Weights of a small transformer language model: MLP 1024 tanh GELU.
MLP neurons of a small language model. Each row is named by its layer, matrix (up: input weights) and neuron, and shows model dimensions 192-255. Each number is 128 + 32 x the weight over its row's rms, rounded and kept within 0 to 255.
A block is one neuron, or neurons of one layer that tend to fire together. After each block is what it responds to, as a language model described it from the Wikipedia text at the highest values.

L9.up629 [128  88 106 128  96 129  89 177 146  95 156 108  76 124 152 110  93 116 219  98 133 167 122 181 197 126 165 102 144 116 151 139 143  92  95 163 121 157 155 111 132 172 142  97 145 117 121 129 111  98  96 145  98 138  82 172 113 130 109  95  61 118 121 118]
L9.up755 [140  84  85 128 107 120  77 132 103 129 165 123 158 144 153  88 167 161 138 133 121  97 137 136 153 120 136 129 121  87  97 121  95 116 158 121 129 108 106 110 114 140 115 187 187 130 113  77 111 118 140 142 150 117 105  86 173  68 130 107 101 113 146 184]
L9.up802 [112 122  70 178 108 110 161 165 160 128 102  85 123 127 125 118 173 143 119 107 134  87 126 130 116 117 152 102 130 112  91 121 104 156 148 100 194 174  60 100 124 143 132  92  80 113 148 131 147 142  42  85 134 123  99 113 106  53 186 136 138 133 124 184]
L9.up930 [ 97  81  96 155 137 127  61 109 121  81 131  67 162 103 129 101 101  66 165 136 156 130  91 129 165 119 139 160 159  98 150 181  91 120 109 147 117 105 156 129 103 118 126 152 124 127 122 109 151 129  68 138 187 184 178 137 142  33 152 168 112 208 154 105]
Responds to: Fires on the first verb-group token right after a sentence's subject, often a name or pronoun in narratives: auxiliaries, modals and negations such as was, is, may, didn't.

L9.up22 [119 142 128 136  58 140 130 143 122 145 125 155 175 142 127 181 198 136  94 152 120  93 185  91 116  74 161  78  76 223 120 167  92 126 193 108 158 151 141 158  93 118 108 152 165 126 125 104 132 141 112 168 152 109 109  71 138 119 164  99 139 115 143 140]
L9.up483 [139 144  97 139 120 154 138 156 117 186 137 120 132 131  44 173 117 139 119  99  85 122 120 152 149  95 126 109 130 125 161 147  92 149 137 172 177 132 127 150 145 141 141 156 218 118 152  86 152 150 125 126 149  97  86  99 139  73 144 125 160 108 121 146]
L9.up703 [107 160  57 188  68 167  52 161 104 114 116 158 119 128  92 128 222 149 140  96  36 166 152 105 128 133 130 120 149 164 114 178  76 116 130 157 125 115 123 113 125 117 159 146 169 136 106  89 138 132 111 115 115 199 118 121 165 139  84  97 152 160 144 105]
L9.up835 [165 141 156 153 134 168 144 122 156 128 113  90 167 148  85 154 134 106 147 134 137 102 125 110 102  71 182 106 124 128 156 162 136 107 105 120 154 159 110 117 144 136 123 139 160 130 128 152  82  82 120 148 183 150 111 118 100 102 124 123 123 181 130 111]
Responds to: Final word-piece suffixes that complete a split adjective, especially -al, -ic, -ive, -ful, as in experiment-al, pariet-al, them-atic, beautif-ul.

L2.up968 [104 107 126 123 139 162  75 137 118 129 155 146 117 170 223 145 113  96 146  68 100 117 125  82 108  81 110 123 126 233  90 123 132 155 157 125  68 104 116 124 116 205 149  99 124 141  96  78 127 111 133 159 108 149 129 128 129 124  93 135  84  87  89  90]
Responds to: Fires most on "strong" (stronghold, strong perfect graph, strongly) and "goals" after scored counts; also scattered word-starts like Ab, Men, chang.

L2.up981 [112 152 103  70 143 110 161 159 145  47 127 153 111 217 134 124 115 129 155 130  54  91 145 100 161 124 175 104 130  54 160 110 145 149 196 148 129 153 126 152 102  78 137 123 149  13 123 121 113 130 154 159 103 143 192 126 173 122 121 135 133 130  90 114]
Responds to: Periods in table cells (decimals like 1:08.75, dates, abbreviations such as M., Dr., feat.) plus sentence-final periods and some commas.

L9.up227 [181 206  92 132 148 115 125 206 132 109 177 111 113 117 107 144 139  77  95 107 170 125 140 117 135 113 112  99 162 132  86 150 124  89 127 119  90 144 105 105  64  97 127 158 110  62 125 165  47 150 118 162 145  85  81 131 117 132 149 131  95 125  93 119]
L9.up452 [ 82 142 120 121 143 100 128 164 142 126 115  93 148 193 163 120 125  99 138 183 120 138 147 135 130 100 127 101 125 135 158  75 101 177 154  34 124 143 124 148 101  99 124 169  54 114 154 138  69 158 116 148 116 108 135 130 186 109 136 149  92 181 140  51]
L9.up524 [ 62 114  75 155 123 149 137 147 129 142 131  94  96 112 100 117 159 111 128  83 112 111 135 134 123 150  87  89 141 119 108 124 114 131  82 132 114  89 149  49 111 145  99 167 102 120 136 168  96  74 101 126  86 122 117 136 110  69 135 101 134 143 120 177]
L9.up800 [113 136 168  90 100 121  84 121  93 147 156  86 164 145 109 147 141 138 127 155 167 119 169 121  94 138  91 137 139 127 143 156 135 151 175  89 162 120  87  76 114  94 149 141  62 153 130 121  86 129 166 114 108 134 123 110 141 131 180 186  89 182 133 113]
Responds to: Second word piece right after a short opening fragment, mostly F, f, T or t, often in tables and sports results, e.g. F-eat-ures, dou-b-les, fre-qu-ent.

L8.up325 [121  92 114 140 115 118 145 136  74 125 144 151 127 126 171 134 185 137 128 103 138  94 156 166 165  94 163 138 138 149 129 138 166 158 107  69 113 117 105 108 135 109 121 124 149 126  60 154 150 169  85 123  52 104 106  74 122 184 114 133  96  50  73 112]
L8.up369 [134 113  80 136 107 162  82 178 105 145 198  68 141  89 138 145  89  96 161  94 166 163 106 140 109  83 151 139 101 150 186 110 122 149 146 122 182 110  99 143 132 158 154 138 107 126 124 104 126 123  91 167 112 157 108  73 156 147 152 125 122 155 115 138]
L8.up481 [ 77 112 150 170 101 121 122  88  97 112 140  82 147 145 147 203 100 115  70 114 214 128 163 109 125 110 145 109  95 195 162 118 112 199 168 175 125 141  96 150 158 118 146 100  94  77 105 159 225 142 140 147 114 173  63  84  91 164 114 106 121 112 146 171]
L8.up547 [123 142 135 120  90 194 101 143  53 159 130 134 141  70  76 182 179 171 141 106 176  39 121 177 160 112 113  74  88 121 118 145 120 127  95  90 136 168 137  88  96 131 143  95  62 122 104 141 147  78  63 179 111 126  86 104  98 117 116 131  91 138  70 122]
Responds to: Opening pieces of words split into subword tokens, such as poss, acqu, rest, usually after is, a or a comma, and blank lines after = Title = headings.

L8.up413 [169 111 121 130 166 145  92 168  64 161 157 113 143 116 157 162 125  73 128 102 218 137 102 115 168 105 116 148 137  96  77 100  86 129  96 106 189 139  64 148 142  95  72 205 132  95 157 140 129 130  89  93 178 139 165 119  99  65 100 148 159 179 111 133]
L8.up550 [100 147 109 131 119 128  84  89 123 106 147  88 148 101 141 122 100  60 176  95 121  34 154 216 172  91 159 183 138 122 135 113 191 162 165  72  66 149  64 176 157 139 136 125 136 106 102 127 159 172 102 161  97 152 158 149 111 130 111 122  72 122 152 101]
L8.up796 [ 76 112 121 109 118 161 146 148  75 189 120 110 132 103 130 149 141  71 151 116 117 134 132 160 104 105  88 178  85 157  80 136 148 157 179 102 103 152 101 116  87  78  94 146 148 131 117 158 133 189  97 146  86 172 158 124  79  86 132 133  98 150 129 117]
L8.up1018 [129 166 104 183 183 125 155 122 156  58 110  86 149 129 119 189 116 124  95  95 147 114 143 147 153 157 149 124 100 179 126  97 119 137  90 156 109 204  61 134  81  79 157 104  80 115 109 123 112 120 103 105 101 180 202 134 142 108 132 153 136 120 194 148]
Responds to: Mostly the comma after the leading digits of large numbers in tables and statistics (1,850; 2,754; 1,200), plus mid-word fragments after a first letter (C-ab-allo, R-ab-in, C-ru-ise).

L2.up254 [137 154 117  65 141 120 133 196  88  99 123 171  96 125 184 124 138 142 136 145 142  93 109 175 174  86 126  96 108 124 191 177 176  59 102 122 104 185 147 171 128 165 197 172  76  52  82  51 141 145 136 112 142 136  95  85 104 108 125 167 162 123 108 134]
Responds to: Sentence-final periods and paragraph breaks in expository prose, plus the word-final piece "ake" in earthquake, sake, Blake, Drake, fake.

L9.up57 [ 93 115 110 133 167 138 148 133 129  76 135 110 169  80  97 136 148 139 132 106 125 113 116 116 161 149 110 106 175 106 124 162 135 166 157 100 129 132 167 157 113  75 136 169  86 116 145 171 139 149 126 110 159 154  85 100  95 145 155 140  98  86 121 139]
L9.up157 [164 141  70 108 120 106  80 201 108 112 174 111 147 130  31 144 119  74 153 166 139 138 131 101 136 157 110 110 148 139 115 101 112 145 131  81 136 178  82  88  74 112 141 143 159  92 121 135  99 150  95 105 204 180 137 130 162 144 153 142 158 119 153 135]
L9.up721 [151 126 127 138 129 126 116 153 143 148 133  45 163 127 145 111 160 145 220  71 175 198 113 179 120 102 135 138 176  80 134 100 162 164  83  34 148 160 128  92  73 137 134 136  75 142 103 104 144 196 116  96 111 164 161 179 142 172 106 131 156 114  98 100]
L9.up827 [162 164 112 130 151 165 120 120 120  78 134 115 168 149 137 128 135 119 141 129 138 160 126 146 138 125 118 107 144 104 146 145  98 114 116  93 186 130  51 168  97  80 143 118  74  62 141  89 146  67  87 104 179 169 168 108 120  89 156 129 159 107 161  93]
Responds to: Commas, dashes, colons and periods between digits inside numbers, mostly thousands commas in vote tables and stat lists, e.g. 9,468 or 6–4 or 5:28.

L9.up134 [ 95  79 103 180 113 155 110 131 108  58 113 130 125 163 114  75 204  62 138 103  64 168 140 117 107 125 214 142 119 129 106 136 150 110 116  79 151  93 105 109 108 112 164 136 138 134  92  88 136 124 117 117 137 120  91  99  92 121 117 127  95 140 172  86]
L9.up695 [137 159  21 159 149  98 139 169 109 134 135 116 161 118  35 151 174 111 116 145  57 157 137 113  96 149 125 122 169 115 115 140  89 127  82 149 151 166 105 123 211 149 102 145 106 121 120  92  98 126 125 116 121 151 144  98 153 125  75 136  87  73 155 110]
L9.up773 [137 167  82 159 161 168 100 109  81 110 115 142 145 129 132 117 186 143 155 142  67 117 122 143 140 102 167 146 128 145  92 153 145 187 158  89 125 177 154  85  96 121 198  67  82 122 120 109 115 156  61 128 147 143  82 116 113 176 181 122 171 144 120 117]
L9.up1006 [115  71 107 146  66 112 133 127 145 144 137  75 147 127 111 123 161 114 178 179  82 139 205  75 151 137 153 114 109 180 105 175 171 153 188 126 146 151 156 146  89 138 106 176 162 100 131  74 114 112 107  81 112  97 131 177  75 150 155 136 142 142 113 138]
Responds to: Middle word-piece of a split verb or noun, coming right before a suffix such as -ed, -ing or -ment, as in rem-ov-ed, am-end-ments, def-eat-ing.

L9.up342 [ 96 123 156 142 133  99 148 144  83  80 132  96 128 133 150 107 114  77 178 141 152 120 130 115 106  84 118 145 137  97  96  88 127 161 125  51 119 124 170 149 109  70 170 106  84 122  56  65  95 189 121  96 165 141  93  96 148  86 108 125  97 162 171 136]
L9.up691 [104 111 120 123 130 140 109 154 107  71 147 145 134 136 122 165 160 177 129  89 130  95 132 150  74  82 128 149  73 112 138 145 124 130 160 117 133 169 125 121  66  86 109 130 109 119  67 161 149 155 114 135  98 124 131 173 113 161 166 215  73 128  57 126]
L9.up782 [130  91 131 173  65 157  97 110 135 137  91 138  70 137 133 155 102 164 109 116 147 159 172 102 155  47 179 107 111 169 166 141 114 132 168 141 100 195 114  96 137 160  77 122 101 117  99 154 185 111  81 138 135 191 122 122  93 124 151 153 114 131 136 171]
L9.up799 [131 178 134 154 124 112 154 127 135  88 156 154 133 140 141 168 164  41 147  71 131 115 125 144 135 154 139 138 106 197 104 128 118 159 209 136 129 128 113 160 140 113  67  84  63 133  46 147 129 139  41 136 111 172 129 106 139 156 179 139  97 107 141 121]
Responds to: Opening "St/st" pieces of split words, mostly in titles and list items (Standing, Strength, stunning, still), plus "was"/"is" after a subject before a passive participle.

L8.up570 [116 165 155 175 187 112 155 132 131  71 154  51 164 127 175 117 114  46 124  97 101 151 117 178 146 161  70 172 120 134 124  68 138 138 143  83 136  77 100 169 146 182 168 132  90 114 156 130  98 118 127  81  78  96 161 147 111 127 180 119  94 171  62  89]
L8.up578 [155 108 133 119 164  94 186 203 118 107  94 170 189 146 139  94 137 106 147 106 126 154  64  86 136 184 116 135 171 138  82  67 124 118 159 104 129 131 104 121 117 166  43 116  59 148 132 147 130  96  24 115 164 161 114 128 109 156 145 146 144 132 146 116]
L8.up964 [103 117 146 160 145 110 176 127 143 141 168  37 116 106 169 138 170 102 120 150 125 148 104 151 159 130 145 122 118 197 158 140 109 103 152 145 159 183 114 149 147  84 150 120 117 111  98 104 144 134 112 135 108 203 164 141 133 147 120  73 106 121  93 109]
L8.up976 [129 150 198  94 157 114 153 176 161 103 116  86 117 145 157 133 156  90 141 139 128 141 128 129 120 135 133 111  85 130 138  77 182  50 132 138 137 203 140 135 136 145  83  98 106 115  95  84 191  98 102  80  62 185 134  48 112 114 153 136 144  99 107 131]
Responds to: Short vowel–consonant word pieces (os, es, as, el) right after a lone initial letter token, e.g. l-os-ing, L-es-ter, W-is-dom, t-or-pedo.

L8.up54 [ 95 110 159 110  99 121 129 147 137 112 110 173 160 126 139  99  94 156  92 134 108  70 164 171 148  99 139 154 215 130 111 123  91 122 167 122 161 106 137 120 101 127 128 143 145 114  98  59  67 130 126 141 169 175 181 131  91  67 149 142  62 125 110 130]
L8.up292 [130 100 110 130 151 140 154 171 133 159 127 155 100 149  94  81 138  83 173 168 107 139 179  97 180 130 173  95 158 176  81  83 157 122  98 147  96 121 178 109 121 147  58 105 174 133 121 131 171  81 190 174 102 137 124  76 124 166 151 178 130 141 106  95]
L8.up501 [168 102 125 112  91 142  55  82 129 134 142 164 136 182 163  80 110 156 110  99 165 137 125 119 129 115 140 131 127 129  77 182 134 124 126 132 162 130  90  83 131 134  91 160 144 143  88  41 114 179 163 167 118 178 122  91 159 122 135 111  76 159 137 156]
L8.up507 [ 66 209 152 139 139 118  72 167 136  97 135 133 149 233 159 125 110 100  94  84 134 194 137  99 122 125 132 144 125 170 108 121 145 159 129 159 121 116 136 169 122 122 123 108 183 125 148  90  54 123  93 121  75 197 154 148 120 149 127 148 146 167 126 163]
Responds to: Word pieces continuing a split word after a stem like cons-, exp-, arr- (consol, expand, arrived), plus closing == after section headings.

L8.up79 [140 135 127 112 132 148 153 110 102 161  82 137 157 134 119 150 140 155 129  98 112 111 138 151 141 172 160  90 110 183  51 165 140 164 167 116 117 156 135 139 106 101 118 180  81 112 159  83 125 108 133 100  89 140  71 131 133 135 167 133  84  90 175 139]
L8.up157 [134 179  93 113  93 204  61 105 131  54 143 119 168 131 129 167 155 146  90  53 111  99 125 169 147 162 104 162 166 147  59  90 175 153 118 100 161 118 110 104 160  98 114 131 146 135 117  74 144 133 165 114 130 147 123 130 108  67  90 110 108 115 121 142]
L8.up259 [118 183 129 144 122  68  66 170 158 154 117  95 120 105 101 187 111 150 128 123 129  89 118 148 111 130 166  87 117 177  78 152 175 122  94 106 116 176  66  98 152 101  85 115  75 116 143 100 123 174 126 154  98 115 184 129 145 143 176 112 114 134 117 129]
L8.up451 [152 114 122 100  99 158  60  97  97  77 126 134  98 200 132 121 149 147  77 140  90 125  88 149 143 110 123  61 138  76 155 195 102 158 130 124 142 124  87 168 115  82 136 111 192 112 132 100  85  62 166 140 168 168 112 148 159 103 127 144 153 101 152 139]
Responds to: Periods that end a complete sentence in Wikipedia prose, often fused to the last word piece, as in "government.", "Valka.", "ations.", "Arnor.".

L2.up825 [216 125 113 112 169 121 129 125  74  98 170 122 129 125 144 109  66  89 146 118 125 124 135  66  90 104  47 206 134 163 158 128 138 169 149 173  96 134 137 122 114 198  93  97 112 112  74  85  92 129 174  79 116 102 147 141  73 109 104 163 105 101   8 126]
Responds to: Fires on the first piece of a longer word split into subwords, such as P(opulation) in infobox lines, (Techn)ology, (Circ)uit and subt(rop)ical, and on the "==" that opens or closes a Wikipedia section heading.

L8.up661 [ 81 166 131 176 119 118  89  99 156 178 155 165 192 129 134 175 136  49  81  52 140 126 163 141 159 115 120 100 123 162  98 162  97 139 132 120 138 156 107  72 146 136  80 137 163  92  82  80 126 168 125 117 170 160  97 163 100 119 114 133 113 156 160 157]
L8.up737 [137 154 121 140 136 109  73  89 187 152 172 176 167 142 131 153 107  70 102 122 114 104 184 157 114 110 120 165 162 119  79  99  87  96 162 161 144  92  93 125 114 123 136 179 137 110 160  95 104 126 124 196 166  90 114 110 155  95 106  77 113 168 155 103]
L8.up819 [151 143  81 127 106 200 113 124  98 100 156 111 175  99  80 165 125 106 150 154  97  91 143 110 203 128 109 135 138 141 127 193 113 115 171 160 157 151 111 127 165 109 106 155 157 130 111 107 106  77 140 107 178 175  98  79 128 147  86 138 111 173 153 136]
L8.up880 [128 131 126 148 118  97  56 109 112 157 179 126 182 126 110 126 106  86 149  87 114 104 124 123 116 118 130 106 104 108 123 131 201 134 130 112 175 127 133 177 120  80 167 116  79 138 111 142 109 202 127 171 181 169 129 148  97 135 112 147  68 161 104 134]
Responds to: Closing pieces of words split into several tokens, often suffixes like -al, -ed, -ly, -able (halted, memorable, orbital), across varied prose.

L9.up169 [203 131 110 119  57 124  87 142 158 151 163  76 127 110 121 168 116 143  83 141  96 137 142 195 150 130 189 100 122 112  95 123  53 164 144 108 149 115 132 169 108 101 129 157 166 139 122 126 117 136 134 107 147 134 149 125 112 141 141 174  90 112 153 107]
L9.up199 [103 152 106 130  64 104 115 115  86  94 133 123 113 119  63  73 109 152  99 140  91  94 161 142 138  82 122 174 106 191 166 145 135 132 135  67 197 141  66 197 182  62 156 161 116 136 101 109 120 169 127 133 126 155 128 104 171 101 182 134  63 107 132 115]
L9.up414 [113 139  84 188 127 110 130  71 113 110 108 113 161 141 104 148 131 125 109 172 134 107 117 127 125 160 177 168 149 173  94 134 163 198  92 157 192 107  66 126 106  89  85 188 138 148 140 112  97 137 126  95 163 193 137 154 138 123 167 120  58 171 162 119]
L9.up621 [155 134  88  77  94 155 162 128  51  98 163 117  90 184 113 109 134 143 215  57  50  96 160 144  92  91  97 126 118 151 125 122 173 129 190 103 144 123  85 140 117 111 167 196 182 104 139 113 111 123 117 138 124 121  98 105 156 140 126 133 143 135 137 112]
Responds to: Tokens ending a sentence with a period, often merged with a word piece or bracket, as in ")." "ers." "an.", mostly in encyclopedic prose.

L8.up114 [ 82 135 158 147  81  91 111 155 129  94 118 131 141 141 156 179 179 157 105  88 101 132 149  67 130  89 177 137 107 119 118 130 138 117 203  74 171 145  91 153  96  79 132 157 175 127  94 123 150 125 131 170  88 192 108  87 112 128 167 125 130 101 168 149]
L8.up171 [128 163 171 157 113 181 112 100  53 147 129 117 100 120 151 157 170 143 111 136  98 110 116 159 155 155 118 162 134 158 130 166  84  77 114 106 151 123 110  93 216  52 180  92 142 112  92 111 112 143 118 179 152 149  91  61 173  97  88 133 151 167  97  84]
L8.up712 [149 110 102 119  86 157 128 143 141 163 139 103  83 186  82 193 195 168 155 137 123  96 208  40 138  93 126 128 109 129 114 176  97 119 125 163 142 169  74 108 117  53 102 182 131 122 163 125  97 171 115 133 114 153 117 119  79  75  99 116 128 154 133 113]
L8.up912 [164  95 122 122  99 141 115 140  86 155 185 161 116 136  74 149 166 152 144 136  59 111 126  97 123 102 164 131 158 116 105 164 110  85 138 156  87 113 112 144 156 122 108 164 186 127 134 113  43 115 151 192 117 167  91  66 162  71 143 156 103 116 160 129]
Responds to: Adjectives or adjective-ending word pieces that precede and modify a noun, often evaluative: significant, important, considerable, outstanding, Best (award categories), full.

L8.up204 [ 69 161 127 120 154 107 137 126 121 132 164 126 150 170 120 145 135  91 162 113 118  85 105 134 119  91 133 156 145 137  76  68 107 117  95  87 140 156 107 140 143 151  94 101  96  97 104 111  94 186 129 196 154 113 210  97 108  85 120 118 127 125 174  81]
L8.up285 [203 186 167 173 180 112 112 129 116 106 129 145 150  99 116 162 164  94 114 106 111 161 191 130 111  85  96  95 135 136 107 135 153 157 170 147 155 184 115  80  91 133 147 142 211  96 128 148 102 126 144  90 121 175 127 112 123 149 139 166 114 148 148 145]
L8.up360 [178 167 120 163 147 100 117  90 116 126  97 123 141 142  63 172 149  63 186 126  93 101 116 160 129  64 156  70 114 119  97 114 102 221 139  69 109 187 134 157  70 151 103 112 195  89 110 116 151  98 158 137 116 133 166 118 134 126 158 181 174 143 186 155]
L8.up888 [118 114 121 164 133 123 137 118  74 122  97 112 147 109  97 169  71 135 143  81 150 132 141 114 132 136  83 141 152 157 111 148 142 177 143  72 106 150 131 143  40 153 141 173  94  99 135 124 128 147 145 178  83 167 166  94 106 107 142 120 177 195 153 167]
Responds to: Unit or stat-noun pieces right after a number in infobox or table text (m, ft, in, goals, caps), plus headers like High rebounds.

L2.up821 [ 94 138  85  72 107  80 161 188 111 140 108 118 117 118  77 164 133 127 189  59 127  84  96 126 125 213 126  80 129 156 125 156 131 155 151 166 134 105 167 148 143  98 157 153 127 121 124  91  73 122  83 123  78 144 162 123 100 129  69 163 126 140 129 135]
Responds to: Title and founding words in organisational or biographical prose, like president, established, role, plus mid-word fragments such as conn, comm, opp.

L9.up37 [122 207 124 125  73 119 182 128 134  98 130 157 182 154 136 181 178 144 178  82 124 101 154 116 129 136 109  98 123 109 150 142 142 139 139 102 119 181 157 104 136  97 101 164  98 101 109 122  86 147 127 173 155 101 161  71 165 154 168 144 126 137 117 106]
L9.up121 [ 96 166 137 198 126 144  78 126 109 120  87 121 130 153 149  89 178 111 230  54 143 119  98 188  96 124  82 113 177 153 121 160 122 139 183  87 155 118 149  86 110 153 149 153  85  75 116 105 122 189 138 140 165 122 110  98 133 146 102 159 180 120 135 130]
L9.up531 [123 128 155  75  68  98 100 147 137  86 137  79 200 143 152 117 129 102  87 151  72  92 137 118 164  79 175 114 181 128  90 129 117 109 151  90 120 123 135 135 135 122  81  93  88  86 104 135 139 128 153 141 170  71  69 136 123 104 171 206 129 167 136 130]
L9.up981 [ 98 140 119 123 205 108 135 123 122 112  89 171 150 110 120 193  97 110 147 120 139  72 210 146 101 136  96  97  81 163 149 120 197 143 132  77 114 146  71 116 128 142 156 162 132 122 127 140 102 208 169 138 134  89 148 139 131 126 166 148 136 135 118 121]
Responds to: Word pieces that begin or continue a broken-up word, mostly the s of sq mi in infobox area conversions (7.71 sq mi), plus c of cm, k of kW, s-ummers, A-ccording.

L2.up929 [204 129 101 108 112 106 115 141 129 146 138 117 156  96 145 123 148 130 172  80 135 165 160 136 160 161 142  98 119 168  80 122 106 148 145 122 130 109 100 120 104  48  75  62 149 143 114  34 134 118 103 151  73 118 140  67 139 115 130 160  59  63 141  68]
Responds to: Opening pieces of longer words whose ending is predictable, like vis-ible, ob-served, Con-federation, acc-ompany, sub-stitute, plus "was a" after biography dates.

L8.up4 [124 131 106 126 108 126 113 147 169 135 107 133 148 192  65 130 122  92 173 116 129  83 169 146 120  93  87  87 238  91 124 113 185 141 132 136 129  77 103 120 162 140 111 111 106 118 116 101  96 105  63 126  88 125 125 184  90 137 128 104 105 150 101 177]
L8.up145 [168 119 157 154 117  88  80  94 138 142  86 109 129 144 153 126 136 105 125 142 117 117 127  80 106 112 133 108 136 150  85 115 112 127 169  61 112 159 169  98 150 196 117 156 103 125  77 121 151 140 106 137 115  98 136 124 180 176 109 148  98 184 111 170]
L8.up649 [104 111 175 145 142 110 141 138 153 126 142 128 169  77 161 142 103 129  77 136 143  23 147  80 125 168  91 117 121 104 145  96 169 120 180  96 124 101  85 115 164 140 144  76 117  97 134 123  94 179 122 129 172 144 158  85 127 103 111 156 151 217 145 105]
L8.up989 [159 168 143 126  91 153 121 188  95 127 135  70 168 117 157  84 173  95 140  91 128 159 154 110 120 133 108 122 140 178 154 187  97 115 106  85 138 142 169 130 158 111 130  90  58 146 155  56 122 175  78 118 159 147 170 135 128 103 189 158 116 154 168 135]
Responds to: Fires on short word-piece fragments inside split words (sur-f-aced, rain-f-all, wides-p-read, her-p-es) and on Markdown table separators and newlines after header rows.

L9.up127 [ 63 174 169 126 144 150  49 171 118 120 120 119 172 163 123 152  58  93 149 116 118 140 149 158 145 122 129 180 159 123  96 103 130 170 114 116 216 146  50  80 118 135 125 158 139 107 123  77 174  61  85  92  96 110 124 135  97  58 110 148 108 151 108 107]
L9.up236 [133 116  90 175  79 119 145 107 117  68 108 100 141 133 113 135 123  77 120  53 131 126  85 110 129 114 128 147 198 128  84 172  84 131 125 120 204 124 136 111  97  97 121 112 161  96 113 161  94 131 103 134  62 129 171  84 109 138 153 134 184 110 112  93]
L9.up789 [ 98 214 123 177 114 140 111  98 102 117 184 142  98 163 143 167  93 101 165  85  90 137 133 154 125  56 116 162 164 167 135  62 125 203 135 102 118 153 132 139 145 155 144 174 142  64  87  65 170 141 152  87 100 143 149 107 159 105 129 147 142 131 147  95]
L9.up919 [109 135 110 138  82 147 142 123 100 115 114 113 126 171 139 143  69  59 132  51 143 149  84 137 165  94 122 159 109  81 128 140 117 129 129  88 122 135 128 134  97 104 141 121 123 145 102 157 145 130  86  98  65 220 151 148  82 119 191 135 168 144 125 155]
Responds to: The second word piece of a word split after a short opening, mostly R or C, as in R-and-olph, r-ub-idium, Gl-ob-al, R-ay.

L8.up457 [130  93  79 104 134 176 155 119 144 153  86 166 169 217 136 102  95  99 103 143  87 101 164 129 140 127 144 143 113 137  96 124 158 124  96 120 144  88 111 128 159 120 180 116 123 118 158  49 103 100 129 165  78 119 138 130 155  80 126  96  75 167 144  93]
L8.up589 [ 81 135 150 122 108 217  83 167 165 118 121 105 118 127 114 151 139 141 103 126 165 145 189 131 129  83 162 141 154 164 124 187 165 137 154 128 161 185 111 135 109 101  75 120 168 111 150  96 162  93 148  90  76 165 145  56 123  64  97 108  61 157 129 132]
L8.up696 [179 140  91 123 133 103  83 143  97 122 164  87 129 198 146 169 137 144 117 146 128 162 171  78 113 173 161  90 101 187 123 156  77 180 113 103 145  86 107 165 115  96  65 154 140 112 172 106 163 102 136 197 168 137 112 158 109  90 126  84  95 162 143 135]
L8.up950 [111 122  79 106 143 124 102  99 147 114 103  91 180 140  92 159  83 149 130 116 122 138 108 111  76 117 101 103  94  99 148 141  74 173 170  99 155 130  83 160  84 157 127 122 141 109 129 157 119 118 107 105  59  87 197  93 152 143 184 135 118 163  87 164]
Responds to: Auxiliary "was"/"He was" before a past participle in biographies (was appointed, was released), plus mid-word pieces of participles, like sent-enc-ed, trad-ed.

L2.up298 [133 112 130 131 131 101 127 157 140 101 167 146  88 156 147 145 180 158 139 171 157  52 113 143 166 126  49  81 104  99 146 174 159  77 117  87  77 171 176  97 155  54 117 133  97  71 109 136  77  87 133 169 113 159  95  76 115 138 113 156 117 145 155 135]
Responds to: Short word-piece continuations such as e, es, ate, ise, especially right after a capital letter opening a heading or line (B-e-fore, G-e-ography, R-es-ults), plus plural and verb endings like nurses, proposes, Orioles.